{"num_key_value_heads": 6, "vocab_size": 1992, "norm": "layernorm", "qk_norm": false, "init_std_o": 0.00359, "max_grad_norm": 1.0, "warmup_steps": 212, "decay_fraction": 0.648, "decay_shape": "linear", "batch_tokens": 65536, "train_tokens": 395000000}
MLP neurons of a small language model. Each row is named by its layer, matrix (up: input weights) and neuron, and shows model dimensions 0-191. Each number is 128 + 24 x the weight over its row's rms, rounded and kept within 0 to 255. Numbers have three digits each.
After each neuron's rows, "fires on" lists the tokens most often at its 100 highest values on Wikipedia text that the model never trained on. A number after a token or word is its count.

L10.up761:124117114136136129124115155146120114117119102111140135161152132120110143149085091106177136093108162134128141095175119143112174129138113164166117128160097161092158138108068129123133138118157107108138139160133139091123139095134102154129143151118126140140148117153106142093098099120159117104104127095159153109164163108155138119125111085143166115202119110131143094101127139130122112113098105092062045127146141145170156106152140116120178132171138113117122119162170144135110094131118154089148088100136110102114125135151116112165133159168121118117121124109101146135130133139140117132
fires on: "ing" 19, "it" 18, "ft" 9, "ot" 8, " stud" 7, "oc" 6

L6.up68:110132196138117147116091168113123135129075123141102139121118151160108077125135095083106121132089078135083120133111191108123137144142134136119108120097103157082157131132161152103118120154151104139127150113114104136093136127124139161150098124146098146114113133089127090107151151164125136130139136155155125153141159136149110142137103132077157129131135108065146140178143151136136128108072126119128133112163120124095102133130130112100151177124165129127115149140175145191131118105124105115152139120103113144105150151146099126119125118118143151137111092072138122115133124162122109193
fires on: " |" 38, "f" 8, ";" 6, " st" 6, "p" 5, " (" 5

L11.up211:096090156161121098138154156115141075164106098144118140129103124134145105104129109093092093106124152073108157136124162146146132133138113148124145124154143128149130110116135135180148136097146172118120126146155072149150146167080121136127177156119135160121139121137094124151129146130170112089140120145063108112133119075127112151109155108106132095133144112080150099122108151143155072156118169112139119118150077152108152124125146065125113142103113140127126149122139134098126084150111142126140112110094111196152129136137139123151131142157109101102132148090107144151120110102152130130
fires on: "on" 15, "ert" 10, "er" 9, "ess" 8, "e" 7, "us" 7

L15.up117:105124166094117137141154118150128118121113138095155118152118149137122135160184136103117078124151092159163127122130119167149142125125085116113132140136123131169154119078141124143139119105116134101125119107141120121121114140103106173120136080105138124107196120127098136163133100100147121125215136121129151146103078106126146145115136116108140101144135131176157139131167087159120132185121125116077150139135116147158081143139143103139149130130157112121130103143122115170129104111127123124143066134099120086088088147157142140096155121107141124159159098126117100162098167087125138130
fires on: " f" 22, " J" 8, " F" 8, " S" 7, "l" 7, "r" 6

L14.up739:124101128120134127124101100107126084162115105123099136118104138127167129176113157147111098141150146131108163119114119107127135134167124158135100161147077143122162137149112078116135086129198128121106129166091114102128140115124107101173134118142081137112123117137139130165144133129104124140126107152114145112137139161153116156111153112156151144121168142103102156181134096129121181144111159116110098135164114105115194122103090093140095143114122142155093102085120178163105149143104135105136142120053141131130131144171119112121131168161123112124136097136091125102107157121107140129
fires on: "om" 16, "el" 9, "oy" 8, "ro" 8, " ex" 6, "es" 5

L5.up668:158124155110139129123170148139108137135124138114133158131139141118160131113129137111097109150111082137126150115111134143148152118084123148116110071119173173108176148122148102097124135112068118114133106138132116121180192137131160163125089148122149128108092131105095141144061120154112141117109124143132127112095148110116141135142163149128148121128143130103161112125156113136083138110161104147100161130111121136152118165113127161093127072121102125112136083115167116158124121158168167125131121169124081143099103140156083118098170150144162137144123124154115099181109107088141151129
fires on: " 18" 17, "in" 15, "ort" 13, " man" 8, "ain" 7, "ith" 7

L4.up368:158094160135132164148145178170117135125090068099129133126110151166109120130137147162129137121101169137083074121149150124147117138125102114128103136124156138097150121124131118128135100113126138126126112084132110145118164113141151161105100168109077107147154086115117122110107123146159112158113148110135139156117154140115144170107108081106110114082147117126170163123154136155090116115101161153158098142115117131125133154139106155095146168160135128072147121127165145153137124115152145091139136130109135157113163150103065153168116126135087139133141094064120110152133109132154120155
fires on: " f" 55, " st" 10, " fin" 7, "f" 7, " pre" 5

L8.up676:111099128082132111156119131125108149126096123102113177101126138090078084103133125156151093139143127151138101149146090162122130087130097174121130134130162156121150142129100138120132128137150116112134115125093098167141164093132142121111128118113116128121139111117089118153135162131162081118097128166126112150113106139161107150082118115136131115128134162132127148141179096137167125097106139108102091129169110159139109118154099113096125109115145075151142094132146180125145131139087107133126132136113152165102164117109092191142139160160134102136109155105097164121138085126171160176
fires on: "\n" 100

L6.up591:156116140096123080135111154105090133164143139144134120130159149140123095128100126112176140163126102166091098150117144159115179166162086144139141131118098110107124114135143124102112141127093094123115121103140090148106158092121164135088132090158121142108131154109097156125123168149165134102131117167090141112094145114105111106141131118140143112133114160079135162152157080151111074124132096124098125107166143133162164106120142127121177130090139160147086140140080109145103119144130135117157148127153130159095109128132102142176175129111129093113100087152171125138124125138144114121
fires on: "," 53, "ist" 17, " (" 13, " and" 7

L5.up682:098120076118155123078116153136119129139142093109130150115123144124131088123133162118108094152181133140091187088095125132123149134150113138111144134131116148111169098145123147150125107150160082119141108166105065112151141121134131105107145110137137186167127144139143145120139118154118121128119105157085106123123167104157095134113141134118120056131116148123138100147130150147115112120098137121119130160111129133096167177134103100118112123109117171158122132171136170110134078128145114165109145146114129177124134136145145172138186138120131109116119135111112155187126112065119145133
fires on: "ael" 22, "on" 13, "ony" 8, "l" 6, "iel" 6

L8.up22:126128136093154164131130134118101146163097078179106128128144133132089109111087163131123120130138093139141163091152120136121137102104123131138131154128127075116143133131112111116159118099127156125133100112099129086149132141117139157143148147065122117123120085126162136121109116186188091126109111122150104124112114114204165132109154125082138116155151143095124150181119073107127097114124116110126136154160124134119121176126135064168133127150155122093163113141145140107121120117115122174135134178137103100124146117114129128175162122153146104150101122142120114167109098136144129149
fires on: "en" 25, "m" 19, "end" 7, "ack" 7, "ip" 5, "5" 5

L14.up72:099151117081105087140113092079135098119119148129172160099117136160101134095108144145158133145127124117131166117121122138121144095140112149063150146137166163118142101159108097120162171103130116162134116137136147144089166072144137163103137131064108111126143091074131128133104082128140092111116162148109137116076148137128128143122125134086126127096139145156156123149127121139149136133162144113104119112104081101116161165083090110097144138130117117166125111134121137149124138126140147128125139099127171158119142124155118125135121109128159145142161123132138124204159096159131154114
fires on: " v" 16, " se" 14, "l" 13, "el" 12, "v" 10, "al" 8

L11.up48:145119088163134109128150139130143121170150119097120135106145117100142113133075121108129144131128144162141121143146125145170149130101066138142128141118152154155154097125109147137103156121166165135124146150114107150174165099137123093114159117109130079107124119151139147120125089157130133111111137160106111117104146071125114144133180103103093088156144117058173157147103126117141072154128098110124124141151071098151163137139093086127136096122125153125136126133130116156101127122087137148191097163111117171127135130125131131138107152094136089089146109161122117132117132097163125131
fires on: " |" 17, "us" 15, "er" 13, "y" 11, "ition" 10, "e" 9

L6.up574:131099153113169148097093127149133131155123094148153146113134146093078119115098119117163128144126118120125094136134156150133142075122111098142122168085151100120161112131124131142146110167106122118168148115178151112140118121135079129165082069145117124109132113163141151164116107129140165091134091096121133105100190123139091147127141115133136126128198102127125099111158111112116094131113131119120152124121147148103155154158134105126137094112126138080147125130152128088111143119145138166117111169130097125133125129136150115179097160191153120097114139153073112144148110160126133100
fires on: "at" 29, "ing" 19, "in" 10, " Ang" 5, "en" 5

L12.up751:132109146113112150127122095129117118153161140115107123082094119128087099092082098172137103174114091156129183116105105150171163077157145160099122113101133121154149084110115099093132121160104103161182101132121127130128137092128120151148130099104170134174139164138155106157120109136177138128140087128108140123111127117169131117124112166118140136101120147137127117110162111107165106132122148100130134147127114117113151162122112091086119110142124133172128093115116126169128110154122128173113147162118128121113120132145091132149158114091153141098132146179142169176114100127160147139
fires on: "ol" 17, " Al" 16, "al" 14, "ic" 14, "6" 10, "l" 9

L12.up220:070109165096118192125156121137148140169094117135127127133133132115117126100134123108131119125114061116134095097141132160116112109117119177105140122133168159125132125127184154110143098097166137130177098102158093107152136147082123132126077116131144160122155112133168144140136120143146137089144127101106111118142140139139142156157155107153131117072152082130084115137158098158108138095103146136112130105104144100163117149146148104123106105106168137113105091108126181125127177144141137173114104150096136112142137154136136157183128144136136117107122148153125091158116114148128149099
fires on: "===" 27, "\n" 24, "m" 10, "in" 10, "en" 5

L8.up21:111113124080127101153125124133130151155087109088136164103131142087069108093145137153168064137171112117128106147137102149132132099137086156102137130139157158121148124142104137116127125134148120116150123120095083149124177088116148107090118122124116141140107109144094140150152153118154116125135125185111094146124110142163110166094111132107120128135145160153134163134147117137159117102102146115099085121155115154149117123152108095099154138101139084163154091160129167133146150136115103137146144139111160162070149117128089175143134158143115103127122152104113142117138081099157140170
fires on: "\n" 100

L6.up736:105085173129159152103141101112143145097055082140149157158148120118092113112106118161135121140151097130120105123120116150130159097093081140094108123098127195139148127114114115120105114123123095143094115123149144128139106138150064131119116136098146106153106107130139136122102123132178115108127103163149151114147137129192109153133156145111120151127154145161153127131126135161093115143122159081141171131125144109138114105123099145134130147145143155105128150074175094115129111126160132111160128141130100128094118141122131109143143103155159126153169100141094092151114095134178127183
fires on: "all" 21, "ly" 19, "ad" 10, "ey" 9, "ash" 5, " S" 4

L8.up177:103109151107128105156107118110127124114103145109118152079158154074106121114126153109167097092143136098121096157126136117124134129157103135111167131139146140122133102134158168104132121159114097108139067102107125150117142107125096140112119152131090133123112092135145140128156122127161135118147143094105086156111054124157100165083111116132141102131133144130117161182152100135196128110085147113081126144144091146158188137123121101174132138128158112155120089165120148137148158149140120143145124115147158124120141140123122137155088117152105156109122136121105130114135092141173118184
fires on: "b" 51, "p" 21, "ap" 7, " b" 4, "emb" 4, "t" 4

L6.up633:131111138140132169118146168113096178148128071171122095084109142107086153158110135123109145098119156141121171099160099161116127121090143137136202128106151128136122104179110111137133081101133131141149141086129117079096114158114079152135126133126128150091131124135143140126137135152126106135112117155116109154085108158139147120094094128075138095156146095115107098135160079126157127106145147094127135122172116123114138170111111121143101138081137153099087149100154119147125162140119168152141137102127168139118146137088101122145135104117095108127116135132117161163120114135148110122
fires on: "5" 30, "en" 23, "ie" 8, "or" 6, "r" 6, "ent" 5

L11.up112:152105110109155145108092097134142100159149097074115142119116115107135123124121100137107117145133139104131121111155122149136136120089099149121135154136098145135104067145154120159107086149137151158129145165122093170091129142167142121125156125120122182089165121151119127169137113109130137144103127151117142108136099139154119126112101137093108137124128083122110102147138125160124125100099115111136144157133164137126147125114099143123146112102127159146090093072154195126077105123125172149156158151070120112096145137150151126148106163115103081091120119144103185102137111137183144126
fires on: "ro" 22, " such" 11, "el" 9, "y" 9, "om" 7, "ey" 7

L11.up374:108108143165107113164137139107111106153090124142115124095122147128096127142135135157107092108176122135093074094133107132087163124162118167071137178164178082130137102168141127113163124123105130159156091130093135137094167108178154092150156143106108138110138149099146136123094130121094126126123148109116128132087163103097134087133130139096108093128109128154112163154133126143149122128141128111136141127118115119080122126118129143130125157136167103138141097111139136146114108058191164102119167131120103153076132143118128146159165132160134141138122127121091117155123120135144152112
fires on: " v" 28, "l" 19, " V" 13

L8.up312:106112128077131117165149116128151154128098115087144169088131142109065100104122138151153073126168130138143124147151106158126134086118101161100134126140164144117159112132122133130137126151173123107139111132114099156128173109105130112102107130121120137118123106134094153158147167107135099130130122178109098146096111148166117165092134120125101105128137153140137151132156100129173117087115146109104090129155113152120112121161090102102117129103138068165149091137152171133150142138102102120139144142109148170096152114108096169144146154153127109141118164103094132111140090098168130171
fires on: "\n" 100

L6.up628:177076140119129114132150136111090139120097121125110144097179138095123103143156129146159128125119135098115149177171129155114145138146116163082143133116114134131105132132096160160126127129077111124144128114138087144133150086159130139135119140074132121120126167085117132138154158132118132119129107105096126104076118119131118110119088095140151114109150146104149131123148112138117093121160105121169130131185131120146154124152118193147139114094134140097052151117103119144103150147165124114136121132173133157095156135084135135130139178080111130112141090148162135149102110178137097127
fires on: " |" 53, " –" 11, " Cent" 8, "," 5, " (" 5, "\"" 4

L5.up27:128123128104116140107152162145100150151098155091136151110101124080094118137158158145154125117136148113112119129125126149103106117140135160123162130135125132105171123134122157088150128130183154126112114096092075106122155107144139120086097157118117154126093117125117168163183107130149115135137157153107124146127100135178083133084133104111110115111087111115117171161170084110179123131094134112099125104185120099134155121143084131114122155113174145161117100111114143160133165125144116124130162092105103173133135130115111129155114144135108111144114151081109146123149095117150090165
fires on: "\n" 90, "p" 4

L12.up1:158123101126134136173121103116088108128111108101130114103130150115122122116105164133128131155151139133115156110120126175129146095092156180091141144159175164098140137110148178144148149153167134123170107182141056141168127140090138130098114122125117126135149093129113126144141065152103131096109093160145162106127163092123140141094105154112090074100102139106135140144168104130106144136134067127096123129122125165114134121106121146126114137091144158107080160123108167152127110148106142139135089140155139134127135109162129124155129105121118122101098115154154135184121127110136140132
fires on: "on" 20, "h" 17, "en" 11, "l" 10, "k" 7, " l" 5

L4.up233:110119121107137151090181116111127119145106089096146117136135153128135110154164121140131116120123103134119119135103100118188127099139135137129152095127152167121168121122141109153118136159106143098111111115115118128129140150146156124154112176106152153114111105131084118139105126146170198116090122147127109136129101079140129129156139112123110142135141123118120076174138132204145070101155123109121122143153135112164113146113126127142123119063144095153095123109117148127130134158153167100139126080094127151128121130187111104117153115121151146152120131149050136104067131116145115136
fires on: "-" 20, "ac" 14, "R" 10, "ort" 10, "un" 8, "ain" 8

L12.up570:099132111139175085125116145116119147109145115137126134101140135134081123137112114154146160141131105126149148113123112119100160123102111158174112180136149154132159132125095145101145135111193122160136141142135129073193107152101150131136125160126139102130123114137086137098119142158102133115090141129103129094125115154129147126136151076129116087082100112137116102101179115093185165159115122100113088129106102133141185143164132141097147139144120137119126077104138130149092118124134084131134132113080139106139134113115149149145121147134152163125123167106083148114115152151130088177
fires on: "ing" 25, " stud" 18, "ent" 9, "er" 7